{"activation": "gelu", "norm_eps": 1e-05, "extras": ["capped logits"], "warmup_steps": 200, "doc_mask": true, "train_tokens": 1061000000}
MLP neurons of a small language model. Each row is named by its layer, matrix (up: input weights) and neuron, and shows model dimensions 512-767. Each number is 128 + 24 x the weight over its row's rms, rounded and kept within 0 to 255. Numbers have three digits each.
A block is one neuron, or neurons of one layer that tend to fire together. After each block is what it responds to, as a language model described it from the Wikipedia text at the highest values.

L9.up1578:110155106098118162163143164171123087159129110099144165141137144126083111119110097148159137105152121126110130114072147102144149141123130102086127144115115157123103134128114146103136138142104161125117097085184135122093122091135128100111133134101185141165152091121113129115170090140132109128118084133122129135128108133088169097156073117122123090138150113132131123123108167133104139122108104104181129135173140130139131125151135135134135123133163129149107142129109098123110170102102186110153110123130083163123160111109144116137155103120157205130106140141128159133130107107170138092112114164106164104161120109130136134137119163110095146151115123153120125074112134124137148141104110103114138108116070095128115137160091102132119125172102111137105108104115119144148098118131157
Description: Hardware feature descriptions. Function words and word starts inside descriptions of vehicles, devices and equipment listing components or features, such as with, and, version, slot.

L6.up165:123103150122120151089145119121162145114159092146130109088098118179145132159089123125111118099132170135112104108082141151171110136147134129170097139139145162138155117095142119179095150127084130100133123132168158074126102099153106111131101102090129133122124113152132149153137121102143148137114109126113155088106135157112164185139156104074178119176090138125106108137154139133170124129158138141088104143133102160121128156120132136107142124099136105135119142101146137146163102110130166108135110130130137140117145173165111144187145140118153122114113120140117160167106102118166113121135126167161131146122155151125109124133170140199141135157124091105157095123146139132160095137121185154180134112142084124120144192089099119134124116157142111135133109118173127093123107137147145
L6.up364:115146087126115155140161157124120138137107147178094101136149139127101107146098096141131102105156070141084147149079126100166138106101178126156114126128097111118093131127121096116166162152076123116158100140127122111144094106134100117112137161108139135171078148132156138135148133147133164120122117105090148094107112148118127167164161107112145114145130168104130145150124142126142117129163124130170121160145154133123121117163076122150112125145161139121149138146139122112171138100088163095132093143132113147133141179107118092141129104112053173154108150125156169115146130112177108158154155144107159154147130152134164167149130124110105147099154117170137128147100167157156139125122159173108112127136144142050101133145146139125125124142131108159119117096116115118146107128098109
L6.up407:111086137140131123133190114170121139140138141133158121167119145116137167098085138108087092140151164135116132101125104150118106139191100084122095118122122149160126128136169122098156094171123132107119123129128154117169108136157151148117143134113129145133103134098125153127178123118131166141152109091132127139109133152183128158130129165141138151089113108137135111121106103109089168144128094116100102124115075148140099108137143139152082122142119093167146147120106165130109140137137115097144134145137135144138122166134108165071120124150102132157116109102143166112107131128161132138124119134127167166129115132128092144119127112168152137160132105096117155160125133154123124155139175156114103120130111070098061139121083094145123148117147085112095133127104082119128157149122097
L6.up856:121117128149122113091122133165163136146155136131154140159119141161129159137117123127162142119128148132139151123146165129096096118159107104159160084141111151155153182179142100125164122121103115137132105124127120133120090158093129089134152110146104131121136110103100128099103174139144124178151095136100148171082125149130113155104086111121130158120118098122116125107108067136116140107135134102088150124159119137137088201133149127110148132104120124157123145142139109117134129099093165131135118097105102125121108155144170096176097135112139108100113141130136117092115075151164137127160120161087115145160154113110138144119115116113099138118174108146127127130160134149123125136118122129131158105133125161062113140158114128118082131128154162107147123135182113100123088140109100
L6.up1217:114148168126126122130164162152119126136153089125136147127137136180127144109096144102092157147111090110119120126143071112162132163163121142129129126162120124125151144132128157117145131175129148107121116147159151114135101139090126125132138135158163107166125100083126157155126151150117118099120159108118134130115128118133140124119110136094139113161130100118132124177154112158144150183126092109107120122117105169131091103178177155138134157113133093124143100118081140186149125161116146171150156122165150102103098142115141133107142123121076173147141135146091139091149123118080115120111151137101145129111147161089114123086125103100105122114173075127131123132128129123121129144110174162147116108110141122096098121145125144091107103119081120154122156088126144100155143158115117
L6.up1265:156120116140082113138113113153127126161139149080135132117114136153107120124105116110142144103154111140112121102112105158141145123126079133130127138136114118150157139145169142123147150178140101153086115130084136150124119117094160107157131125138157150161091180145138118122135160131140139150176161106112121123106122117111124117146104130156147154164124127109142134116119156112118124076148107115149109081138116110075110156143081116122145144126135102154122167150139121110144106114123162076133136127156138162159114161145152120108129109105110127163084113081124125123188142112109136140114167151131128126123165102147174110140094120088135175190126120119085094112121123126164176111104144115169131110136119103111098103096119134127123080115119066138087118107147159160092130130082129
L6.up1360:148151150131103113121120144139150135153072101138116120129138154123148142189105149110134102109136114120120125101106073100136126128121106133143091161092121107144140097108138121134135181164117087110159083147094134110156097105142150074128146103093149106102111125081148135156143169165103111158124122111101128091147132102164159145126136114145179146172131146120158110188118100100127144112086079091137135151115127172108111155140114099119136118140164141113139135121108175119125121169114113122104132122166107160088108130109124114147133091151084083141109155114163131110145111093134086142117140180126132175076132162113165164100086148111157114093119118148118139111102145175163182136115179156129136067112137116117097117118130164109087081106116071125137133110183121129128143160083119
L6.up1950:115158104136145105099077129158130105106158102130077135122149070110144146122123129109151109121156062176151122157124089154148102114111122137114121143109098157149118076113170106114155125116101130127105101110159131129149116155173133115141109114122097120123140094093148106107109125120152153112137101130099125153115136119145148155130120142100105139131102164129150184145124112074130119119106100145128111127130144158135128122108102149120129127154120151109115077107119097116145106170143166164128137146137156120138167107159146116079133124117109157137129111115107130119136125097150118128092153146116118147128139133159138110168131113145106101153124103109121124125115162145118111141130150078129103123130171093159121152117108110130111067109127118092118131095105098122158124176137106
Description: Critic source attributions. Tokens in Wikipedia reception sections naming a review source or score, like aggregator website, AllMusic, critic of Empire, 7.5, ratings-table pipes.

L6.up554:127129102113138162102133161127164156095166161135141123131175057080125132119132130163114126083124176163123116117124144103131114135168164098132134130095159142113136099097141133132094153116147156165102133120131115103107175096141135143105177132084110124139139109106122156081090145137159098145101149122115079105118137095081151128124137141106161172120098136129146126124073131138107118146123150189118121118122162172146122110129162110108134145151105102150130098118129087109130132153101136143118138104113120079138132084097165123158118127133170153136130099116130152126134123124111131109143137131104121143111120121113115141169105139147082118149130152185147098130121128106129147151134117139112113149100100118146122147151098147125133165090117122114100152072104136127164110168103118
L6.up575:132147190125114137093141128126140131108164121147131127145077119089116080130102127093154151102180163150123160159160146095153159129120135126123115115104181092125157166091152119097140133161119121125156157159117158129096143090125121143086137129091142191147107140118159074121124121083114103147113124136081123105142101118113130109140143118124123141092132137082139138127139151086145121160085107117111145125127122149108126117140121134112126119128149126056117128115136130141125122162148114161117159118140117110135131119172125070122118135107127127162158124132114120114134172127166148098140125137118106165145138119105158166142107157069112126148102103139131110108095121129164102144120095109147079146112109147096116147114095145103108101101119159142114117129123128079121140108138106
L6.up1225:147130093162130100143162164146145096128131135152131131102160155101123145112127110122132151107149148106162155072133115120113184132159117153122123193142142116079111131128156083107133160094159084117090116127138137123128134135148086142095165167085122118122099118122144144055142113159130136150154147139096120107103143156115136154129124150121155124145127139108200125134116097134143147116141132164123101164168121147104153144140114106127102183141123121204135086138112124134137146164147119142135129111107117190116154144134156138143128122172148180148110108109124123099132098135103179144125152144139141116134097111101127180144153093103113136126134134127097119154104108085144138076068140110130134131117133142121148130153103126122090101146153089090118155147083135150107103188127168
L6.up1833:104143157136095124125140136131182080126110140129115099150120122096132116158137154156119159133114122149142108108102121090108122174116072142121113110099118117084101159107098131164118102146163117141150150125137113097120116132154155140089125126152129132121134096155157106116091177121144140152077134121157164138131143124161112117144132164100102148077127119168135138105122082153109111123137153126118098149134125183127141126130108110151069103122104141165107130118076074119130153143112162050126153114128156103104130152140120132126100117144146129126099104124118115109075171113120138121056116103158122118134160131094136212177111159138112166147129160133130109122127131172131110133111137175073150124101126157093153101148125125154153130142120160117103133153151148095128146130110150
L6.up2515:138120162132163176132120122128135130125132122060137074126127160068117126109114116167143157102131160145130130097128130089140132103126173124105152111136149140133090097108128132115150129109168102150084157105122135153131128091156108172066133102113146126092132158144130135120159133118137110095140132097120131150105124134132107082179110112114181122136157107125148126072121188120105162148141153153129137102115127129120115109105113088085130127168176170135117119140147105113120156153145125157121137079165117101145116141112142119110150099120132149138113138133108154127178140103127119149144114126123098129152148135180135117126117133112135134122168102136077083096145108106120077137131133128132178113112150141134138112111093156132094155113148159131136160127163145135100147158096114
L6.up2689:080140142097144137140096151107129127084141131137157114164116135113148155149124171110093129129133153110060158145126138126102141114150137112123124078106117074103098126109126131159159147099129136097075112102141121118124167174150124113140131137107155134134097107124121155144141121137153120140099082101148131131114146147144118120138141150126123099129103119148162095158119134161122117152118148168166111160171144160121157132126106148101109141154126124112119095128134102135161133127162146169116122164156062129097117086130105118137106114123162066107106083088163156118139132104129093209139151140141132100119125133119140120149125153146090117144093127117152104146117187093109142103136160176126164139139131116157169118145065093135121104113146152132153131162096095100137127157123136
L6.up2833:130126119129141133126106139167159155094124129158144087132127129114121136098099120133164132078112134122130100113127142145128093124138152133107141123127163132107122134103160147103135132160131080102122109132151107111130161157141111148101160188125155120125153150123119128135164159113119112076095123153070101104132170079151154111114149132149149142153139139111147101144116112103118143119147153125145126180108152156139131085147169089122133142161124109099109132131125101130125173174097115093119101164105164171150146132097140137099084143123096124141099159141163115063121110137167147137113127179122132137115120155172115110139134159097117117099135125130125126118115136088146145129140106132117143133156094162108183143138128159097099135141068136176164096140141093104114145155148113
L6.up3017:106117131094122114133112111163146156139138097159112160143125099107105136123134170132158176131177168117078133107130139105112158125148135132092147127069170136125151172099136141125122125113150096147119122136139167127095135161096137151122147144126116145116121118132109158116111114144114134156119087162124105111143082114154136182101139154143124143100105115132162124121135117086146147133102132081141135181114080150116121157135114101108135173128157143101093131142107110180128104199181112116111152142136092188138147121105126144091115105126111136109135160137140162103102143145133075140128136123111144142154146130111120117160108160133151127178076156135128113099147129134093068141189100120120079149159120159129212151128068167147119109156116119157136117057139085122191188109142157
Description: Irish/Scottish name pieces. Inner pieces of Northern Irish and Scottish place names (Armagh, Finaghy, Ballymena, Lochridge, Clan), plus ethnic and nationality words like Irish, Greek, Muslim.

L9.up2415:138155127129089141102121115087179167146168121132139101109177096108160108126117142137110154117168113163112112170141104129135125131087128141132151131071168128087131181153150121113113111154148109190178116152127097154130126139116145124157174136151119106081141108096130135143125121115116116118198136190120134114075074104098134157111134139117106099169129145156135153148169102140087167109122153144123129149124099120107121132104123071116110115173146140117134112135114166126128158115138087125137105124117082115123129120103116123119100148136089161084123121118156134142158132124120104142077119158108085085121096101125136112157127157131135142131132129141118124082147108088128127144165090115154153146108099130109150156127140113148071144139149099121131077131140115153131110143127142
Description: Name starts in lists. Opening or middle word pieces of names and places in tables, lists and credits, such as Black(pool), Bry(son), Mc(Hugh), Glam(organ).

L8.up201:128101117116136130189140138149138144145135120129142147133109135113110116138118098166107137152120151086110152119140135117111134120154125084105118123123130162104156132161120143121149130152119097102133125142144148120153095089109141095164125133135145109126116157103170121121141150164141144088087116107103133168177117108101163077083113169099113132144139134107131151164105132137112132146127075134160128110144138140109140133128156136100060139158122160151119140164086117107129133071134150118119126152168107159109162151119154083139103131130063152091158119149123124162143100111161119112140134127137167101097116145093138124157137120179098118155135161158169120152114121137144156116156137098122148117112143104170165127135100160133182155131149127123142176142104149107139135121147108
L8.up416:079160104119073103148112120163116124112153139092100122188176165071113143156130118144137137181113094118092105119109129140144134136105143118098121138175121114132095172167122093193140138139116116123125127103137145179145127144136114128122089143122161132169160126100166134134106140099145155132103109152099107166137152108109121185154126149096130106140172105138126137146111139075117138126131119145113090148130139106118120126141157148114121154148146132094095135115211101131160163114150154156134129105104127127113136133063115158136149141147112140102113109111138114151110162091128163100123084164132133136106185131150118126148135112172129146152096104122114130158147130122111135143141124132155118128103111103147092172102113137155119122112107133110139083118131133119117150118142146
L8.up900:091100105184107129104079127185166138107114128092088091143107159110143102175138129129155106141088153104073122153076106170172135148154141135137118120139110108127152157183140173140135102117151143113158155118149130151131125100105106144127104111119163122129151172105184129083154117110145105100131140197104111154126114152137108140143145113105123104138119136126158124156148158107135196116163137091096115124147084117138148153147126151135077120139139161146110145158119116159138108114130147138103164113162121123153159099107147156129146132070124111124125090101124170146139122136110121109145096163163114150070119130083111110106126144131097138132128160089109131134156138137171155159138148091147127133140112126112139123128089144151141094182084175156096084156109131167140167168142121
L8.up2074:142102128174158120055115084121135082114128125139110131116071120128155128156113131122094088127078117136139112129131083113115133109098144132130152103139142103150179098143124150124157162154082119134178127105154143084114115131090139122138126113150072127089096105132129124115151154091144077147128166107105118132093091109112139110163101108111136113112109136109121113121126143098123153163148150132150140120116163154091113136153104063145148163137113151141170108126111115161150114143124100123118090128136076178127152133151125133109134113134112155108145099126136095145133137159132084110106207140119123123129130124115137144140130171164176144172124096110106170146124118098145173150159091137124148150137121130107072108105126188132129124092158115129160109151129107167111119126139108
L8.up2548:149119105147194113135092111157130097137116155121147152116122174194077078134118088143111145137151101111168138154104128132129141120137143126111113146146139133133152148113124152073142135178136144111168128093155137128141100080117074108148141144115157161095150160102186153088089170136128131176146132118116125143144138118130151138117147110120096127140166127124137114110174139103110145096145100129120154123090115118109108116114158146135146172157175124137132108150105151118123167119114154145119130114140140143096124126111092111141113152132117142125114133111132138132188101114160137141107167125100136068107115091130119083108130128133140140152146115129144151113158153160096132126138120112136192095151107093136127135092105140138108110145140083146103077146150169126116140137116145
L8.up2577:120142139133150157124135128178147109114166119119105123129137140103135166130095120147169107116116147122131079108123144116094095130173117134147112202164118142104123128097153175112156124149142102157107085153166170148111089102168129142162103153136090141125120127139132091139123142159153123114097099071149110144098151164127166134129159102084141128134119143167113104102102159103109136122114125131163105102111122145159060147114131140120140154123118134157131131161158122143110161110132114145154130105107091171147154122087083140145131148102140174132124149171109143116125123144183115152090114171118129130134112166109126128093195142135150145117133119106124163090121164104142108146114129109137145135135121076137148116117110133142116143149077060138136110108128119165068142168115115
L8.up2617:121171103109151117137130122097140130128109148111083120091181149112171104154134139122104154134128143137102107108104148135147147116114076148104126126170133131111153137129112143107141130151176075071147136132125126130101098139106096131155117172159141133099157155133164101152106118138130166117130161128117136101133133121154165131133162181132141109150145086122156086125109163148146122128145096135116097118152163155112130151167110183128106113115147145146162131131134151138097135096084150172107135142093135173127098167110145102141147173164084136094120111148151145149121093085161148139118108128138138111124063150117122134162149156171098161130139128092141116152149149105129111131126120099122117134145121111149124150111121140106115161142169097130089148148141145151104113102129132
L8.up2952:128111120158133165151106092138149138111114156128150135089141143131111099121097098138149144130118136143131111101138108116117145098099094120110079139099147110139128135164143156125106125141122080089124130107145123157145117088131109170157162086107093154098122099142134150132120129155128157157106173109142099102097139138116153147147100172150152120149173143107135141133093089131128117100151104086114130173159107163106070150114158063156150149132126128133117075180106146142138139149150092145112081103114157153115142161149120156135129147140122144118143157152160127140139078132120089115111165151135156095131097116158169112143121179135175116148125115146128099104117176117132118091134102133163144144135099151122133101110125140117100099132141092133117094141100097110124163102106120
Description: Vehicle and product models. Tokens inside or right before car, aircraft and other product model names, such as Chrys(ler), F(iat), Brav(ada), F-1(6), Hurac(an), plus nearby words like introduced, built, models.

L6.up885:140107097119160130133099073140148153124131109119085147120134112118095126118135123120110158123085161112099127142110157087144123107076104125185104184153180103167131117134102097114132142147113124134172137137131138130119131101115136138131083132121134132136124146149141096153123092161133095134144137151155130105146151103144176141133129130144182091099154147127138091139110127089117122126102167138172128118158093113123122130076132122110150126154149134155131144156151107163147124144162117119113087151172143155150120064096188097200143153116113115123082101168129135129119101166137109112140161123122121161114093138129124109134147186117109123143141148091146138071115113114158086133142136113139117153138103102116177117152114133144125119164103123147126100099118174139113178139125140
L6.up948:121091115151125162096122123132159134129103155136120128095140152114122112085141122119107078123115096125129132126153132110085129122130122121135089119123121142096115103128131142147094161104123122134162132134143150177112154122134148128117127139161115128138130150129158112106171150131111167113102197111132154086161137118103160077146111115110133120143132136125128160095119132110128148147086108163137105135124163116141124164119130109113107153099091152119138112142135140145133118116118136149118113096170149138136114132137119113146116128074089170145114134158103123121136140135121131071143123136116117128112154162087118117158134148138114102176112164121146130162130113074122174158130148121105109174141112159120162125149121140162137107143161118137079145128135148120123128124130131
L6.up1607:112155118124143117161167115098178128129122091123124170125124117108133119158108127156100154118120111125129119150136127125128112146099117073138120127120124137109142130135081151096163130137146135096155149152075123170104129075119138110149124131122177123149124111143158136128120128133160151101146083105155123110132145145130121099141111098093102118127169109137120139110099137102101165114129106128135111138146077105104153115142108092097140140136183139129104119137162112122118141118102120133117141117126087117149119151103141138127105141137126125144104118095134125130147146122127162117090142120121121114109156105130112094068152152119140148111159119110162179096132135166108155134137131137081128136136161127140113105136135161138120136129119124166170147136146091149149141119134124
L6.up1666:129096131102135154127123086138150133093136113131144164154131092161151097117146126155140126122162122135121154135157113135097136112112153146167104129101095123136123133122107105097130136141146118121135136122121136137116149139144125149161160144114142087155128089098135104103150122119149170112043130126100128102093132164141120180110080105081100102134106146127132139127137132149142114111153128145132138117141094165135169134114112108126099130134151140137093109117113122136130100116148149106121150151129135094138125109138111139092133051092120134131171093106097116106111111126123089130121107100107103126106132105130156112137123095104106166120201124140109113138133102109118144076123127135165125158103128085082110103125124161138170130165117171109151142143158161170145153116133090
L6.up2041:117138124122147129133140135091120122121087140182084154132151119088071088125118105123123108140132090145141126105123131151062166134079095136111118119129152120124097195130163142119100165162107116132146158121125149134151127111069134140128097149139135160101145169131130155093157148108139165132136136159127129145126133122080135126129113131120099113133158152157150122137129131114128164130128130131171083102129102106127129082168091079111141147135124127114084115152116177138137163133120157124131152141154151147137172080106141103155096170133096159148116135137147122111093154095162138095105150134126125106121153147132106157118093125125117161117159165143120120129116113157124205158129121106112133091144105135109150141159150118168107078106122111123124099124160133156119109141108140
L6.up2087:081154121135144100154153115121126158119108085088116104096165091098091184132139171148150133125076089160118168111113106103102173083102121145103109125176144083119119136137128185153164118108122156118132159109143157139135143143118128087116107162104126123169125147078101145121131157127099152119093128170155127089121152146097139089115100130120123111099107133151108115086120123130125155095087130134157144153123162122127098118191101124142120160129119141112133131145125117138123175137124136137138119097157127136105138089099130128145129141149128137178128121125117141097109123096170104094102124114158117093137153090117107159106136144151091137107151190082145139112127101159155153164093142140092115094127145159127149147155151130185119088156160155095104129105161172145106183145132154
L6.up2150:153215151122128143157112112184132167129098161118113118133145133108138080158134126120143121169113107150127101127084127108134112149106103186116075135107093108130169121144118137135158160129120144126140113151160129160122177074140157170114132157156144134127131083127174130127095153154087131093088116144071120119126088118098114126140132144104146125127126107112155114119120139115104133134143135138118153122126138124130119105106128153111155106153111088113127121112123142104107107136109157148152137079088145150123155150083133126138139150085129113135110115125148122157155121127116138146170080141142120124148148096116147102178103092107105149154117127092120119136099114113167119128128154113129111152134149136127149109118118120129113126112120117122165122161133159132107172158150161
L6.up2761:115165139099125159090152074134148140128097157150068122145153120148131100166137135095139124150111112129132082156145123113127155132133133124105138122107152096170154170148159124110172145174185113145127102124103128147103125106161140132108086139142107144156144161148153125139085137143149131135152121123134126108140134116135153172145097103082119065160119135105122172074102158132168120080135126119150075096103133131110122149107155140133153127137107144109102167104115139124079151119130137151115116141130151115178136131130155187121123113165113139158125121119153131122096141147113077153119164111133146155163147105120099079153132152137111139094093153143157090129139164100148074104113123151118076136148111090137165151136159145143138061137148129110155096132094121134140100128121143
Description: Usage verbs and specs. Forms of use (used, uses, using, use of) and tokens inside technical specifications: engine size units, measurement decimals, aircraft or vehicle type words (tractor, biplane).

L9.up2716:182151107128148145153132120132103098119113142133138141109100169122145150087105123104092122121091072116175086140094131137128117159103145153142112126112106096123170076115110112116087112108098120107113139107164095153152102149092124119092124108100104154114152153122153130104116137145113108170127157139097122145121092158106190127117146126146138124160115149116115122119132145103156146120157112116151095131152150117110089125105148149095075131124143132142124152159092133111152148143131088135132148135140168135138106122119143118128148156131118103150147137109163110149126153125080073128114125119125111112116126106115159087128152145167089155144144110143109125124093118146123114127130139164131132123115147167176113129159144115117154074127163134132117104118136113133133140139121113
Description: Critic or publication names. Tokens naming the reviewer or outlet just before a quoted opinion in reception sections, such as AllMusic, Maxwell, Eurogamer, The (Daily Telegraph); weaker on names in cast tables and citations.

L8.up167:108170107102110106112129119110141132133140092163144124077130135094119167183108138109110129111143102115130110130139156115092134124103173109104145123105170122112166176166147128130135116107141153138150157153137160107125118171137133120106138139153102085114125111169105167161103162138132172116121157133165117107144123134104125116132103157129164114171138146131154116133144166079114145131097135114144111145132152115110139113098138112074131157130161126123094129134096162143105146167183116108112111123143115147111107106082086155121138108162130114173145132167114103149120085118190127111138131146129124117108113158194120099138110162163153139151091142164114159096152118128107124115138097108133124091129136151128172073095091129116087136151084123113146091110123101136151145124145113
L8.up257:178119112117177106089095146157109127176147125144117155163072132152130118093114139156171127140118094154130083128109170119134148140100111156100132107071134167098104153165144170136111113117142099176142145112126122139111149145130141129117112109117140121095088149098165112101126114115123125124139141133147130141176083142126157123081115095098122139095171116128190119162136085097110094101123125155141159144102150184129156143117129071144139156112157086107104127112089166152129129133138120148117085133137130135135100127075096156097101125133103115124129145172120143098099114125070103109112124115115120110115194141090144129119151132138122106129150115140103105141148082127124084099117112143129136109151125147152124093155129154100114153066138154133098111125155125148146199118166131
L8.up572:122161120132162112145110091158149123119137118104194120118088123130107187116132140133090166155141111143156084145111104140138133147155113107150150082140119139108121139110120141149122092141147115129117095120103117077140115139114146119122131124177183148140117118102111134123130107120139136093109119127161122117097138129106132116098099135141154121157097095128125115111154155089130154113116118087128114146142135105120130109095101166126140128173126196112162131111171107125109163142121125132123099128105134120102138112113082131150092108164177075123074126156058142138083111131075085092145125095142089113151136157131124138125141137112083152136140141115134176150151138152136141139119146171093135096159160172133142086106132127148126087163081104125094146102153154160132127082169133
L8.up1019:095133138116159150121129137120133117153149106151125126129118119137152115144163093087115125135117162122088130108143121098135151166129157140155114117127150173138118137114127109135131099124139130135127154100100102111139117158140139106087150125134128144110132084137108186134158144164142117160131109176153093109111164081133159127114133163095087144142084123122149103147096141098104152191111148078108162154095162100124113118115138105095145125172146125054116124103095199155125132141156142153130085145140110153138164127134117122111115147134116147142153121145135125119108117130135154149132112125079087157152116156147124149169092120093111149097122106158122122064145142094125071126177114088106141114163161134136179102120155148125130140130116140091145125135145151119123164156122128
L8.up1148:131085108141153129130117159132134099121136117123130119140070113114180121099100144108128154146119089124112152134129140126161079185137114090141105139129136151143113185114147110146109084132132143113149154153087128116170154126127145173108091128148169075129114147138144108134119150070141146108148106153159148173133182122113184112103157166096142106123105100153108095106149132131124100128122170125159129116077137155116098141148089124083137138096111098114093123111145102163186110112112174116136086079070115124132130138094118134132111099149115106129111122098071070102112133094125137120103114129159123119116157142092154144141109144123131116096113182102142149127105131128138111138141144162125146105124129102163110109133133159103119113128121145098126130138090158120136082138103158
L8.up1441:115153110111135102122117163102115157142133143116098154085134146145111138125115140138108115134171120137130113141164173101155141084120161102104152112132152126107124126131139139179082127138134101104107110132086160141151138171133140128127131153100130158150125043111109109155154107117104133136102161101147085102157138090110125141126133131111086106149103132164167129130129158152084161107150184122135105136125088116138122078128100087125108088148125111122059083096124129154188075131169065137149100150155109144176119121120091153126082136131158123120135121130149170153117127118126103107164175138103085122128128054133135124130129108071140097102101180152136147141117163076131123090144151144114144127104154094136125109124138130147152112096124131155126119127168131105142152126151143
L8.up2079:138131146089099089096139091136125105159140110113130152093163114114110147133094143156131136122114137119179111114140126076107178107150144072128147126112184115096077144106106097118114161120148139140181143147137154101153142192107146157088148155155115156154079117153096159137135139141119116155097110110133112127109116128102137127125156115116139111113131167094151123166119139101086132157126131120141109134168131137098150134162143108093107154173162125131087119129130133120132121152179090140146121138141121148145144108075072136181150106131160157120129130157148120122129098117125121114138150131133107125174122129179138123191079139196097099140125143181128127115155152130107133112176106132114135137162134151137121113139102155150112110141077133122126117114159114161150160116118112
L8.up2211:144134122138140171148117146089118097120140121115118092098161142165128196104145150134110123123127118152099083078117095097081108088131132112142116092118132133111115146116142102121099127126095157105127122166139159111134162136099149106101128126143142145136127097127139179130147117122128149124112080105122133118158141106161092113134167142156135150131102118115162126153110120091129119102163123143117149182168142165053128100101166081080092087150091121172111113094125109192117116081145117145113118132123129140112138156090128134136122122094108134120132173156131146154125141151149083136131093127129106104148128112108138120098106099115103098136111130140160144129112169129127108099103090131137116126135118136126156116142112197145102147102119147124149130146156125135109182165127098
Description: Personal name pieces. Tokens inside or starting personal names, often in Wikipedia tables after a pipe, such as Elizabeth, Jay-ne, McG-ow-an, and sometimes Irish place names like Dungan-n-on.

L8.up683:106117102118128127170140142138116079139126106135152138151100133130135123125126138144100147145110103157117116106109141110096139119103131112153071117115077104131150102118161127114102158174115130124128151131130106124090140141172138100094126131160155173086089132117134151138140099122106149153112084102100108128148053131147122116129106143076152148155101113159114101147129138113131146093084123094166154157136135133098135148101098095147109147158130147098162103154106144095099174161140162157165114119112156116072125140132114111157125137130146117106140110157179095122131117115125126135083175153132163112148127144143155105114112142122131090100121153157123107119144186159137110113164164154136145095136093105092111123130102176140134080153154137159125144126113094132163147157128090
L8.up1252:072139118108094158119059162110140118137124135147138125161136161142170122142144126146171083090121124112149124128128138137118153173125109104118084129094120125131129074153113114085110100125096131135153143128145114136081121137117124083159130132086136120108121131078132148081104126150122160162124124112091141101123136110148097175144156141130123122137086090107118125161103106108133118118148138129165138144128146161120100138153083123084144125123150135114141142154141089101134160162113110170125134108129122145126135130116172055146141077120117171120115164120138125099094142118097109108141157156143112130139074145140106175117140130086129112129136157096178121153129123111156102146119102112133128095112092109104074127132106114135102093106123111121100111115110107136130132183118149
L8.up1609:108115155108147148084107140096119141124100108153082142185127137146173145149126118133158129171115098123113164093105099116122146121155114114162113139118094120115120158126115137110114110084133129126146108150123143123074161106120113150127152107095142103098100136091141132134109091134138113139116097099164165107150128120138121144113101130127157106118117112144115111171183129152109118134182120124110116149140128139117122096133160131155104165127141141085109152138084119119148148107141126107108121108166122122128169111101108108140114096104119140071134125151144132100098123158124079110142113113150154125122176172124142102116150129137095084163131145161085140149131157151114144179137132158181103127118098115125125157138127152127138123111137132167087094123154138144127139144103129
L8.up1683:137136147092109172130115173150077132090114117110136117132105144162108139150099132095156106172141139100115126113131109098115122124146070115123097107173146095124110139070152123162152113124124124080150130173120161122113129102109084087104153111126125109122114127100151127160113158103092172136125095080132090093117142111165155140102131146138146135146133137102129118144110084143083134110135150078144117095110127112131113133172140139136148102115115097118164098128151164172071148128114144185143120172145163166150124096140109128114147131126107160150105115097149171110137139175118122123106136161156135115110128168123122117153094180107123135140103141130091090156118105100121174112114168143182159096176082093152104121133105106097141099130158139097157098142137137102152125146143144
L8.up1935:150143137135102114150131156117149142100104131110129133175126136133174184137121146134148069108133112134169175135112098146137133149174133134138099167126120103121109098145154109107139101136147131143145129136125141114144153157090170139130108138124112127106110136097154098123121148154134153156136076094104136151155099115063158154128144090093170144158115117100137118132120132177138103141130112102136128133133114148129111110161145151123077173139153133132166124140137142091148119150121135116129123098129152142138144141122166093126136116134108142140092167095121136139120120132121093122170137130135119105135108193140155127120133123140120156131106089137107107113097139122112142160124126144124127108144141119114157178145122155119108051115137090150137068125142151147140134166124107
L8.up1997:133123162112101142095134137139161139112152134135115123135076096162114162118104168099123097110127098161122150138093152113132137123134157132121094159148132095171146109134129110108133063108136143106124138143134131095116142151149152150128168081104133144125163160124143096099161141138188198134134120115098137130119109136126120129105091108148163115118133132139139134153087123159162098124140137107117093132115126130149146078101143121036113166126126127135117120106142134117160091136140163142109125118123148127140173126119159102113131111124106138109155107135116140109118137064096178090128132139130103125116126136148160143115115146135136128128140116113130088086092123126126139135144127142108132131137121113083136140122146109120131130162102125152151101121110133118134145139071115
L8.up2849:123129123153143141079054082124096120139137123131124114136089143161151169110134137126128096129148131138119127115096118091123153109078108087113128108143129115155149115122139101110137156117140119095142108134126127114161148117105131105092124190091084164129155138133120125130090148115134165133090160122135123137150123136172122126121124093142157132126167161090152177096175154142111122145122118095125116115104107128109140180180193133135143176139142120076134123120107152164115126154147149109151093092146122179117127116113106137131127162179136135152112150141172171086098136100116100134104124124128172129159166096075124166083137129139124129136082131114104121143135152171122142147139140119102156110120138179120136156118144128107118088159128095140122070082094101123115136071145172
L8.up3007:103122102154096126110109136130126135115114152147152132137168156166089122134096091131134092127156095100119136092122152117126199141135110115106117130125130148118097132108136146105132104189144134107130143106133196147095136120124150146113141119093154123098150125144092085119112146134101134129125125111143113101122121071158155132090147143144108185147109166105129103094126093099129118134121094122088130140122092173097113106144093160123116155137148112087104099134117101155094150162125140106103126095139098107106140176075130115141090144127141177154080140115168143123118082159171174120151154149136178159108126111103121146122099102138138140114141119134078156073099158170145120159082164139120143130146154137118104138104103135092164121100157131097150105150119089112120148135101127
Description: Cited critic or outlet. Tokens that name or link a reviewer, critic or news outlet in reception or reporting text, such as of, for, AllMusic, Forbes.